From a checkpoint of a small transformer trained on Wikipedia.
Training: a variant of Muon for these matrices, 290M tokens, 9563 steps.
MLP neurons of a small language model. Each row is named by its layer, matrix (down: output weights) and neuron, and shows model dimensions 176-303. Each number is 50 + 15 x the weight over its row's rms, rounded and kept within 0 to 99. A neuron's up and down rows have the sign that makes its largest values positive.
A block is one neuron, or neurons of one layer that tend to fire together. After each block is what it responds to, as a language model described it from the Wikipedia text at the highest values.

L3.down1179:20 36 49 49 55 66 41 30 35 52 46 35 48 71 19 32 57 49 46 50 64 40 53 63 48 60 77 22 55 48 58 67 59 33 53 43 30 52 81 57 42 29 62 38 49 50 43 54 30 67 47 73 59 58 66 97 67 51 48 35 40 41 11 59 26 51 63 39 53 61 62 57 29 60 42 66 47 53 42 67 67 60 36 66 71 57 51 54 37 55 29 50 57 30 42 66 43 67 54 49 53 63 54 28 34 48 48 20 37 48 55 51 51 37 24 41 43 47 49 48 84 60 55 42 43 24 57 48
Mid-word consonant fragments. Short consonant-cluster pieces in the middle of words split into fragments, mostly proper names, such as Ro-ch-dale, Al-z-heimer, Al-b-ion.

L4.down34:64 55 57 58 64 34 36 48 81 53 52 44 66 38 47 61 41 70 34 38 42 23 64 68 40 44 37 48 48 61 66 59 60 70 59 05 51 52 59 68 03 49 71 70 39 50 43 51 42 25 56 35 86 89 65 48 07 31 49 63 61 49 54 47 49 53 42 52 55 54 53 34 39 50 47 35 70 55 40 40 51 17 32 40 63 58 52 56 69 44 65 42 56 52 35 16 51 39 39 49 48 22 59 55 40 33 45 45 62 46 56 50 49 64 42 48 54 46 49 50 68 45 60 30 49 51 55 41
L4.down500:49 37 40 64 44 60 47 36 41 47 65 62 64 52 49 41 25 41 57 71 49 41 72 37 53 52 64 61 36 45 61 60 49 56 51 79 46 34 45 53 45 38 30 80 50 69 32 42 61 52 24 73 60 41 48 62 78 36 32 28 78 43 50 47 55 63 31 47 47 63 47 48 56 59 55 37 59 07 66 47 46 36 46 41 57 55 45 72 41 45 60 47 67 53 68 89 48 57 47 64 77 34 62 49 65 42 61 54 29 45 31 48 89 67 51 48 34 42 46 55 48 50 50 68 54 51 47 38
L4.down598:39 41 27 56 56 66 69 09 64 53 62 52 65 37 51 50 46 47 36 52 39 72 44 32 57 36 35 86 38 74 56 55 19 50 54 46 18 71 44 52 48 29 59 46 77 68 60 60 43 44 67 47 51 40 31 55 42 78 64 54 65 47 63 46 19 53 45 41 59 80 50 64 45 54 53 46 60 24 44 62 85 20 72 68 66 49 53 71 39 49 47 41 77 44 58 48 60 44 32 61 64 71 55 48 73 58 53 45 45 23 43 68 31 68 48 58 59 27 44 48 17 10 53 42 51 57 47 49
L4.down790:34 67 68 55 72 75 34 53 32 56 68 38 59 53 43 64 46 50 22 51 72 54 57 63 40 41 73 64 56 59 56 43 63 53 62 81 47 51 82 84 25 32 57 47 74 51 51 57 38 67 62 87 67 46 66 52 37 37 48 38 65 49 38 99 51 67 54 46 27 79 48 60 66 36 53 41 63 40 40 50 30 35 57 53 32 34 63 52 54 50 53 52 58 51 38 53 41 44 62 38 69 73 70 52 57 75 49 33 75 51 59 48 44 38 52 62 13 72 52 58 80 37 49 54 37 36 45 78
L4.down836:51 55 57 61 54 44 30 59 46 57 69 55 47 52 62 63 46 73 36 59 38 63 66 37 26 42 55 44 47 47 72 49 55 40 46 75 24 49 37 29 39 61 51 31 48 48 64 37 50 35 26 79 65 39 30 38 45 39 68 09 57 57 33 94 68 44 42 56 89 47 33 48 50 39 80 48 60 27 57 29 34 58 53 38 49 50 52 36 70 31 66 55 68 34 45 62 51 49 32 58 65 67 76 52 50 41 43 38 65 58 41 55 30 50 37 21 82 14 50 78 49 68 58 57 52 76 48 30
L4.down915:45 57 50 31 48 49 42 45 42 76 38 41 44 54 31 52 28 63 48 77 20 47 29 75 40 47 50 59 71 71 61 65 56 58 42 83 55 68 83 74 52 49 47 62 35 47 44 26 49 40 46 70 49 60 39 44 54 56 61 55 59 15 45 47 47 66 33 28 39 31 53 27 36 33 71 54 32 17 39 41 72 41 32 71 46 68 58 54 47 34 36 60 46 38 64 62 54 19 42 85 22 61 54 54 84 56 33 42 37 69 52 66 21 62 44 33 71 68 39 54 43 37 52 44 54 61 56 38
L4.down1007:52 34 51 66 61 39 38 40 33 68 52 44 41 16 24 58 29 49 39 63 59 84 46 46 47 35 16 44 42 55 52 52 47 53 42 46 61 57 44 55 47 31 55 27 81 43 45 58 49 28 77 28 44 54 50 69 51 78 78 49 42 62 59 53 78 41 41 54 68 81 56 68 68 90 35 25 68 16 37 54 60 48 45 71 55 03 72 46 66 30 36 44 63 51 47 65 40 57 53 43 60 82 43 35 68 56 56 66 66 72 48 55 44 53 54 45 28 56 83 60 47 38 61 54 60 36 39 54
L4.down1110:31 55 36 37 58 47 53 50 44 58 43 51 62 31 38 50 53 57 21 51 28 46 30 77 70 54 29 13 57 36 56 69 35 58 36 69 49 46 47 63 46 29 69 52 46 28 65 77 42 24 32 42 52 65 41 46 64 44 55 27 64 30 80 44 68 27 26 58 64 26 42 87 58 38 60 36 25 80 40 31 14 65 39 20 50 66 51 52 42 61 60 36 34 57 60 70 40 59 83 63 32 52 60 44 56 57 67 93 56 37 38 70 38 58 55 57 58 51 44 36 36 36 64 37 19 47 34 42
Comma-linked "with". The preposition "with", most often right after a comma, opening an attached phrase (", with 21.4%", "limpet-shaped, with"); also other prepositions like by, of, to.

L3.down710:56 53 37 49 51 42 76 19 69 36 39 71 24 59 67 64 70 66 82 51 59 33 54 34 46 53 40 50 46 64 40 57 38 43 67 78 53 60 40 56 45 42 68 47 27 60 44 38 69 45 46 53 23 47 47 42 74 30 52 32 57 57 57 74 68 80 64 33 49 63 42 31 61 64 64 34 72 46 55 56 31 45 84 50 32 85 59 68 19 62 53 29 46 51 46 66 46 67 39 45 26 58 79 64 71 46 57 55 58 41 62 62 55 64 34 20 39 39 77 57 71 46 51 52 40 44 45 45
Linking prepositions and auxiliaries. Mainly with, by, has/had and through right after a subject or comma, introducing what follows ("limpet-shaped, with", "caused by", "now has"); weakly, mid-word pieces like Smack, Secondary.

L5.down59:54 58 64 53 61 40 40 38 56 22 11 22 50 55 67 50 38 45 36 56 65 39 58 61 56 63 48 38 80 57 55 57 69 37 69 63 79 67 64 28 79 81 37 44 65 34 42 52 47 29 60 38 48 78 88 37 51 57 57 52 39 40 32 71 26 39 68 49 49 62 67 36 41 58 51 63 75 44 60 26 30 65 55 66 55 37 19 53 61 58 43 65 29 50 53 27 20 48 49 38 55 51 49 30 41 20 48 70 73 25 54 42 92 32 51 30 40 32 52 27 57 44 38 53 38 44 34 48
L5.down304:55 57 64 42 57 49 72 61 58 35 63 68 32 53 43 88 65 49 47 32 37 12 27 44 34 47 42 60 48 73 30 81 45 55 61 41 80 42 73 65 24 43 54 66 59 22 60 56 93 55 45 48 57 72 47 52 55 58 53 62 37 67 31 48 45 45 83 57 38 46 33 51 46 54 50 65 56 47 38 81 22 39 76 56 49 58 48 59 53 59 80 36 49 38 58 33 58 29 49 36 77 67 45 35 49 09 61 48 66 60 57 58 65 49 33 54 52 20 58 46 30 31 53 39 60 44 27 44
L5.down461:33 43 33 41 52 47 38 39 61 85 39 49 23 68 40 42 49 36 52 68 43 35 40 62 53 40 70 48 64 60 66 46 64 47 64 43 31 38 49 33 42 72 67 55 71 71 19 32 50 32 48 31 63 86 73 84 46 48 52 49 69 57 84 14 69 37 26 73 72 53 36 68 60 44 59 42 41 41 68 63 61 51 36 65 33 34 24 36 51 63 56 27 45 72 49 61 28 49 43 44 49 43 47 58 75 55 49 27 66 48 40 49 68 58 38 47 72 41 55 42 47 48 43 54 62 73 67 46
L5.down556:62 66 52 72 23 85 42 74 21 69 58 81 45 65 46 37 41 48 37 43 47 73 31 41 40 21 47 53 63 55 73 59 57 88 42 51 28 35 37 54 26 57 44 66 64 50 36 36 48 85 50 28 58 54 35 38 42 38 53 67 58 35 67 36 58 47 39 36 48 62 62 45 44 37 35 42 42 46 37 60 75 35 45 65 60 47 33 52 30 55 90 52 34 49 33 69 72 21 93 64 55 43 59 54 57 30 75 64 24 46 42 49 76 39 40 51 60 51 41 50 71 55 64 37 36 84 52 62
L5.down817:58 43 92 22 40 49 60 40 41 57 56 53 59 36 86 62 59 34 63 64 61 50 44 59 35 34 34 68 55 38 47 76 63 54 69 36 37 56 43 53 52 40 46 58 23 52 58 24 43 80 33 33 53 19 44 70 57 37 36 34 29 63 71 40 25 55 44 42 69 68 43 56 51 54 59 26 69 48 27 46 32 41 43 65 45 40 74 83 34 49 20 39 41 81 48 55 43 57 67 46 64 16 46 59 47 50 29 26 73 68 36 22 32 42 54 55 34 69 57 46 51 30 40 75 25 46 31 45
L5.down835:55 67 49 38 69 39 54 66 46 73 62 46 34 39 13 41 61 45 51 56 47 31 07 67 49 51 00 41 68 53 47 91 47 43 72 66 38 71 39 25 43 26 50 65 57 51 46 51 43 35 44 57 34 47 62 54 50 88 50 36 57 45 63 73 25 39 50 37 62 49 72 45 28 91 52 73 60 33 54 45 57 51 54 16 60 49 55 25 53 64 35 49 25 44 46 31 47 51 40 49 30 42 53 32 59 43 52 69 86 63 61 40 56 37 51 40 55 50 74 31 62 45 34 33 52 72 50 42
L5.down1070:26 07 34 57 26 65 37 45 40 50 72 39 72 49 63 37 63 63 10 43 73 36 32 76 49 61 35 33 69 53 34 66 43 14 35 64 27 51 57 37 65 66 59 57 18 56 41 13 62 46 46 63 62 27 60 48 60 41 35 36 39 58 55 95 42 38 24 28 67 37 24 57 74 59 47 32 53 37 55 42 66 68 63 38 42 54 52 36 41 41 66 65 56 50 74 41 61 48 67 57 67 15 46 53 63 38 71 52 59 43 59 76 73 63 38 29 70 38 63 48 62 37 56 56 46 39 59 35
L5.down1099:44 18 64 62 38 44 37 22 62 79 60 60 64 47 18 67 47 38 60 47 43 42 50 73 67 41 50 70 54 37 45 32 55 38 55 67 32 34 79 48 47 37 28 53 71 61 48 36 39 54 27 52 27 60 51 54 48 50 52 52 50 38 57 48 69 42 58 54 53 61 46 57 38 21 49 57 09 28 60 56 74 46 76 59 65 35 29 62 40 54 22 35 56 15 42 55 40 20 76 53 48 46 50 46 49 64 73 40 53 46 83 55 33 43 54 29 60 48 47 68 73 50 72 54 42 37 56 53
Before a numeric value. Colons, spaces, table separators and words like of/at that come right before a number in infobox, census or table text, e.g. Molar mass: 347.4, total of $253.

L5.down121:56 40 43 57 57 49 77 62 58 39 50 47 44 27 52 79 87 58 58 66 71 90 34 70 59 69 54 53 28 37 49 54 73 56 52 65 62 43 53 35 49 65 45 40 39 63 58 92 72 32 49 41 65 42 45 70 64 57 48 28 50 45 43 00 54 61 35 66 62 41 43 45 55 70 49 38 58 31 62 60 55 65 42 56 37 24 42 53 40 46 53 56 56 36 73 50 54 41 62 42 46 51 39 36 68 26 64 45 56 56 34 44 21 90 84 58 72 48 59 52 59 47 46 41 38 12 64 60
L5.down295:40 75 55 62 52 24 19 34 68 27 21 41 35 44 43 33 58 48 45 20 66 57 63 59 57 63 56 71 40 43 33 37 35 54 33 44 66 29 43 47 61 08 38 34 56 57 59 52 74 43 31 68 27 35 42 28 35 61 77 61 18 52 81 69 49 34 77 61 48 39 55 67 70 51 42 57 47 63 57 43 53 66 52 35 55 41 47 55 31 24 25 74 43 42 48 60 67 39 97 49 38 39 55 35 47 38 65 61 30 21 27 17 33 55 54 63 70 46 30 47 55 64 34 46 57 66 56 73
L5.down348:25 70 51 60 47 48 68 67 20 75 46 42 51 48 41 43 57 39 51 53 63 29 62 61 46 44 23 47 75 32 34 72 54 70 84 58 42 74 63 56 33 44 54 74 62 34 59 46 79 33 46 53 28 62 75 47 52 37 57 67 53 53 55 54 52 64 45 66 36 51 43 75 44 37 44 57 62 70 62 33 81 64 40 34 37 54 44 75 64 65 17 30 29 63 62 38 50 44 58 45 39 43 69 45 53 44 52 47 49 13 36 44 48 35 45 25 53 48 64 74 38 52 57 59 54 32 48 34
L5.down403:40 73 60 50 56 52 65 54 44 42 58 36 45 60 42 48 57 23 32 33 73 59 59 23 61 51 62 56 48 35 51 33 60 41 47 37 80 73 43 34 45 45 50 43 62 59 53 38 57 36 62 75 70 48 30 41 47 52 65 24 47 55 60 53 58 63 48 40 64 56 48 46 68 36 49 57 53 63 75 60 52 73 55 21 66 81 53 48 38 46 32 40 58 30 64 30 45 58 49 58 57 43 46 30 32 52 44 46 49 33 32 57 54 47 59 29 56 64 36 57 45 67 32 35 23 36 53 70
L5.down521:84 62 49 48 74 49 36 63 38 54 59 64 73 46 71 53 62 51 55 31 56 63 42 37 55 75 70 31 54 22 74 58 60 51 76 35 38 59 77 51 80 72 59 71 68 44 38 39 41 31 65 62 34 67 69 30 39 60 46 50 46 27 53 61 52 46 23 63 29 19 48 44 57 48 31 59 44 17 58 48 65 44 51 70 55 53 70 37 40 55 62 44 24 42 42 53 38 64 60 52 17 35 53 51 47 42 47 63 29 73 45 73 35 66 67 54 76 35 57 61 52 65 26 79 57 56 65 42
L5.down546:54 60 43 36 58 59 54 71 34 67 65 52 52 61 33 75 77 51 31 49 48 65 58 37 46 50 35 32 26 35 69 50 68 34 55 53 29 68 03 47 48 67 49 38 74 30 40 58 33 49 71 36 42 29 64 52 57 82 51 56 64 33 51 49 53 18 33 60 32 14 48 50 46 52 62 60 67 50 58 73 53 55 43 56 43 39 52 75 49 49 52 47 43 60 53 35 79 57 48 35 30 62 39 45 64 31 76 62 74 34 50 60 27 68 48 44 78 36 44 77 41 51 40 60 46 54 39 94
L5.down909:44 51 53 32 34 42 74 45 33 58 66 94 39 43 71 43 29 55 46 39 86 87 54 35 48 47 34 65 38 66 61 76 31 48 28 34 59 76 16 59 64 62 77 41 42 52 35 42 54 48 72 65 17 46 46 53 28 42 62 70 47 33 45 95 64 47 36 66 56 34 21 48 15 38 46 68 66 23 53 30 29 77 33 14 33 71 79 73 53 58 41 63 61 35 59 38 52 35 40 57 69 45 48 33 70 45 72 45 38 38 20 50 47 22 69 55 55 36 48 49 48 26 33 56 43 44 60 63
L5.down1221:55 74 71 82 03 57 61 68 64 48 51 21 53 26 34 34 43 59 51 59 55 57 34 42 63 33 60 53 35 46 91 58 20 47 53 58 76 40 42 56 59 38 40 66 39 46 53 44 70 42 68 44 50 48 44 43 63 73 55 57 61 37 62 54 43 77 61 34 54 55 48 53 46 66 62 30 45 54 28 40 61 49 28 52 40 67 45 72 33 49 49 92 50 72 61 65 53 67 32 59 50 71 62 52 19 34 81 35 59 22 44 60 36 33 37 70 21 47 51 57 50 68 43 22 56 51 59 51
Table header row end. Mainly the line break closing a Markdown table's header row, such as | No. | Title | Length |, just before the |---| separator; weakly, digits and punctuation inside numeric table cells.

L5.down73:66 54 57 34 56 23 50 53 48 69 31 68 38 41 33 55 64 61 82 59 43 62 25 86 49 20 56 67 52 32 52 51 53 61 22 41 43 52 37 61 64 49 43 21 41 53 60 79 58 26 41 72 20 71 59 55 48 51 55 34 41 55 26 55 47 52 30 38 40 56 55 79 47 61 49 81 50 46 59 66 58 40 54 39 32 34 00 41 52 28 59 48 60 57 45 72 70 54 81 64 59 61 40 32 47 60 32 54 45 40 54 53 40 52 39 54 58 41 98 54 39 47 66 33 63 54 64 46
L5.down117:68 75 42 45 62 59 49 48 45 30 29 62 57 40 50 38 18 57 71 50 40 42 51 58 55 26 40 47 59 22 59 44 49 41 52 58 73 45 38 54 66 51 40 48 49 34 31 60 28 44 51 66 61 79 30 58 66 68 48 41 38 62 59 99 34 45 89 44 57 74 72 28 11 61 57 33 30 55 84 37 63 15 63 61 45 50 47 43 54 42 52 55 61 41 15 52 16 44 65 81 39 85 67 62 61 32 20 40 65 75 50 34 69 67 59 44 44 84 63 56 78 54 73 63 42 52 43 52
L5.down297:33 64 46 81 58 40 29 54 48 60 66 74 57 41 46 20 50 38 83 77 29 60 66 60 24 41 48 36 43 37 53 41 43 47 38 55 40 71 28 66 49 59 51 34 52 64 49 47 43 67 63 91 29 49 49 79 26 57 40 21 45 38 57 54 58 50 50 63 90 17 48 40 48 36 49 77 46 43 46 77 57 24 50 49 40 48 09 19 55 53 51 48 36 37 73 63 51 74 47 61 55 57 47 65 35 28 52 49 37 24 60 86 09 52 49 66 37 65 68 33 37 66 46 30 63 52 64 52
L5.down388:83 43 54 41 34 34 27 52 54 33 62 57 48 35 46 63 74 37 53 28 33 49 50 27 46 49 64 77 53 32 57 35 46 80 46 43 40 62 28 34 51 49 54 51 62 31 36 86 24 55 50 51 49 55 53 54 65 38 47 90 72 50 48 36 38 30 69 31 29 33 67 23 35 49 49 70 75 37 60 45 18 45 72 47 56 71 58 23 60 53 35 52 58 25 58 28 68 40 51 23 95 58 67 55 43 48 57 63 53 53 69 31 47 77 77 31 37 53 52 43 30 50 45 64 33 64 62 67
L5.down474:46 64 44 42 50 44 45 35 61 37 36 53 62 43 51 35 42 48 44 58 29 50 73 46 20 33 52 61 58 74 41 31 34 63 64 42 50 73 31 33 20 51 47 66 43 17 33 53 50 66 54 31 72 42 61 58 39 60 56 43 56 55 56 01 49 57 62 53 44 32 87 39 60 62 53 54 55 53 40 66 30 31 56 52 34 65 73 58 49 60 48 59 45 47 86 29 59 34 49 19 39 52 55 48 33 50 43 62 30 85 74 17 55 53 59 71 45 50 77 47 50 27 59 64 76 51 58 54
L5.down690:47 70 68 20 51 38 27 47 48 61 57 58 72 55 23 78 66 28 51 55 44 42 58 79 57 57 69 56 39 65 51 56 58 40 53 58 49 53 39 44 57 55 58 58 65 46 52 49 51 42 49 48 52 57 70 61 29 27 31 32 35 62 46 31 75 61 63 29 40 51 02 35 84 55 40 54 19 61 66 71 54 56 45 44 80 33 37 43 25 51 34 35 62 58 02 55 62 35 57 47 78 37 54 68 54 21 30 73 53 71 46 43 59 49 65 54 40 28 50 62 30 55 38 61 60 42 31 53
L5.down883:47 55 44 57 47 36 52 55 71 25 56 45 38 63 58 59 51 38 65 25 68 53 50 33 42 36 43 29 44 60 49 63 59 29 52 60 61 43 41 47 39 60 52 77 72 35 36 68 62 20 27 47 66 27 73 54 49 34 60 49 67 55 34 13 66 34 54 44 90 56 35 54 45 77 52 53 20 39 66 76 59 73 73 64 76 41 58 53 62 88 55 69 26 57 48 49 53 05 46 35 45 55 45 59 48 39 21 80 28 69 42 72 57 46 59 82 65 28 40 36 54 29 66 39 45 79 82 55
L5.down893:68 74 40 57 34 57 65 52 74 55 33 52 68 24 54 67 38 43 36 53 55 25 35 46 31 59 63 77 59 51 56 22 51 61 61 26 62 46 72 62 39 45 70 58 46 48 49 46 47 52 53 56 57 22 41 60 40 30 58 24 43 59 50 32 53 40 46 78 37 58 46 53 46 45 62 48 56 54 50 68 52 20 24 73 33 35 69 41 55 59 60 14 28 52 46 36 60 54 60 29 42 60 44 02 56 86 28 50 25 21 24 25 40 35 77 39 11 59 72 34 51 81 67 44 58 42 64 76
Mid-name word pieces. Inner pieces of multi-token proper names, mostly the hyphen in Arabic al- and Korean names, e.g. al-Salihi, Kim Tae-ho, Nayyar.

L4.down178:47 35 53 63 48 99 64 55 82 52 38 46 57 33 45 62 42 58 33 53 46 40 74 58 66 32 50 33 71 63 56 43 71 51 63 47 24 47 80 34 35 63 58 60 28 47 58 59 45 58 50 49 57 42 52 43 45 64 67 55 44 38 43 49 45 64 32 64 55 38 54 55 64 54 63 40 55 36 88 55 21 39 53 62 64 64 33 13 25 60 50 59 35 63 27 69 48 39 53 47 46 30 44 22 42 57 30 55 33 35 55 43 50 21 57 30 35 68 48 63 16 41 53 72 54 47 46 25
L4.down278:58 68 61 38 46 59 61 39 51 58 59 16 81 51 55 54 56 63 44 56 38 30 70 33 42 39 68 40 60 47 46 60 66 54 48 38 56 63 57 44 54 50 76 56 65 56 56 28 69 70 75 37 40 23 58 37 45 22 39 38 51 52 26 41 67 43 43 41 70 36 33 46 45 54 53 46 52 73 79 21 83 49 49 42 60 22 58 44 60 47 41 34 35 40 58 60 54 37 57 41 55 76 63 43 43 64 30 27 17 40 63 51 61 64 49 75 44 49 63 65 56 67 70 79 32 52 38 40
L4.down566:64 38 34 61 44 50 37 33 35 79 39 53 43 79 36 42 67 68 18 47 50 52 48 47 63 31 47 36 34 34 40 51 51 33 79 53 41 70 32 42 36 43 76 44 29 55 55 44 43 68 53 60 38 62 76 47 25 46 46 48 66 47 54 43 58 34 41 25 52 58 63 33 59 67 42 66 63 47 51 33 59 67 54 61 28 49 44 33 43 57 49 76 42 40 46 57 48 35 47 33 51 38 50 48 38 75 64 60 46 56 57 57 42 22 48 25 28 55 61 54 49 39 59 65 52 27 57 39
L4.down719:36 59 70 53 31 39 46 63 50 49 56 57 93 56 35 44 71 60 59 34 54 38 53 63 47 23 43 55 59 47 68 38 66 66 41 73 57 72 41 70 77 32 42 56 37 54 38 73 25 24 57 47 19 63 68 62 55 54 47 48 62 62 57 27 59 70 69 38 27 55 56 31 41 62 58 73 48 42 59 32 40 45 64 44 27 29 55 35 46 33 58 71 47 59 51 63 45 39 46 74 51 50 51 28 75 56 24 46 72 49 65 56 29 54 58 67 64 79 37 48 50 55 65 76 54 46 12 37
L4.down721:50 56 46 67 50 36 71 54 54 39 51 40 81 24 46 62 81 43 45 88 64 52 64 46 50 50 45 40 33 45 36 45 56 47 44 41 30 23 50 51 52 42 55 67 59 53 72 41 74 23 49 34 81 42 42 46 42 31 41 64 59 61 61 17 57 55 56 62 86 53 30 56 58 58 40 68 60 46 40 28 56 52 48 42 37 35 56 59 69 59 65 53 51 79 57 52 76 43 60 24 22 41 63 24 56 74 28 29 70 05 55 16 74 38 41 46 46 64 52 59 28 77 57 35 52 64 53 34
L4.down727:78 55 63 48 55 85 46 54 41 48 67 34 35 51 36 11 50 36 68 56 76 59 50 89 52 70 46 62 32 34 59 55 38 39 28 85 44 70 59 38 12 38 23 46 59 31 46 37 71 59 52 30 63 45 53 41 43 41 39 69 82 44 49 62 43 40 32 84 43 66 41 74 51 30 48 38 42 63 43 32 38 51 54 39 47 56 49 49 40 43 40 63 57 60 50 26 55 43 74 48 87 42 30 52 54 39 52 69 69 73 50 32 63 55 77 80 69 52 63 48 46 56 36 55 49 65 40 54
L4.down895:34 56 54 63 38 64 29 35 34 65 59 39 52 63 42 18 69 36 31 62 68 75 58 52 44 55 36 44 52 32 61 22 77 45 36 26 88 32 48 34 56 44 53 53 79 54 32 51 57 81 59 28 66 57 47 49 48 51 50 51 20 48 52 57 41 46 54 50 59 59 49 45 37 20 55 52 23 78 60 69 44 43 44 60 47 51 48 61 54 68 43 44 40 26 66 79 57 40 62 37 54 39 13 65 85 52 18 47 57 34 36 66 36 38 62 46 39 52 51 58 49 38 49 33 59 30 41 45
L4.down1078:72 60 75 54 33 25 46 67 63 23 65 45 49 46 57 27 39 38 77 49 47 50 48 16 29 55 27 54 58 36 33 66 46 72 66 35 49 50 37 45 39 42 46 70 40 30 53 77 20 55 68 64 40 33 48 52 49 54 44 61 47 57 70 74 52 62 32 57 36 58 57 43 42 43 34 24 45 19 62 56 45 59 56 70 35 53 51 40 46 47 52 14 56 51 65 30 49 45 41 51 81 55 37 52 60 50 62 47 53 62 46 44 38 44 58 18 81 72 77 40 54 47 51 65 27 75 75 49
Mid-word piece after al-. Word-internal pieces right after a short opening fragment, above all "al"/"Al" (al-Salihi, al|ter|cation, al|k|aloids), also "con", "in", "Para".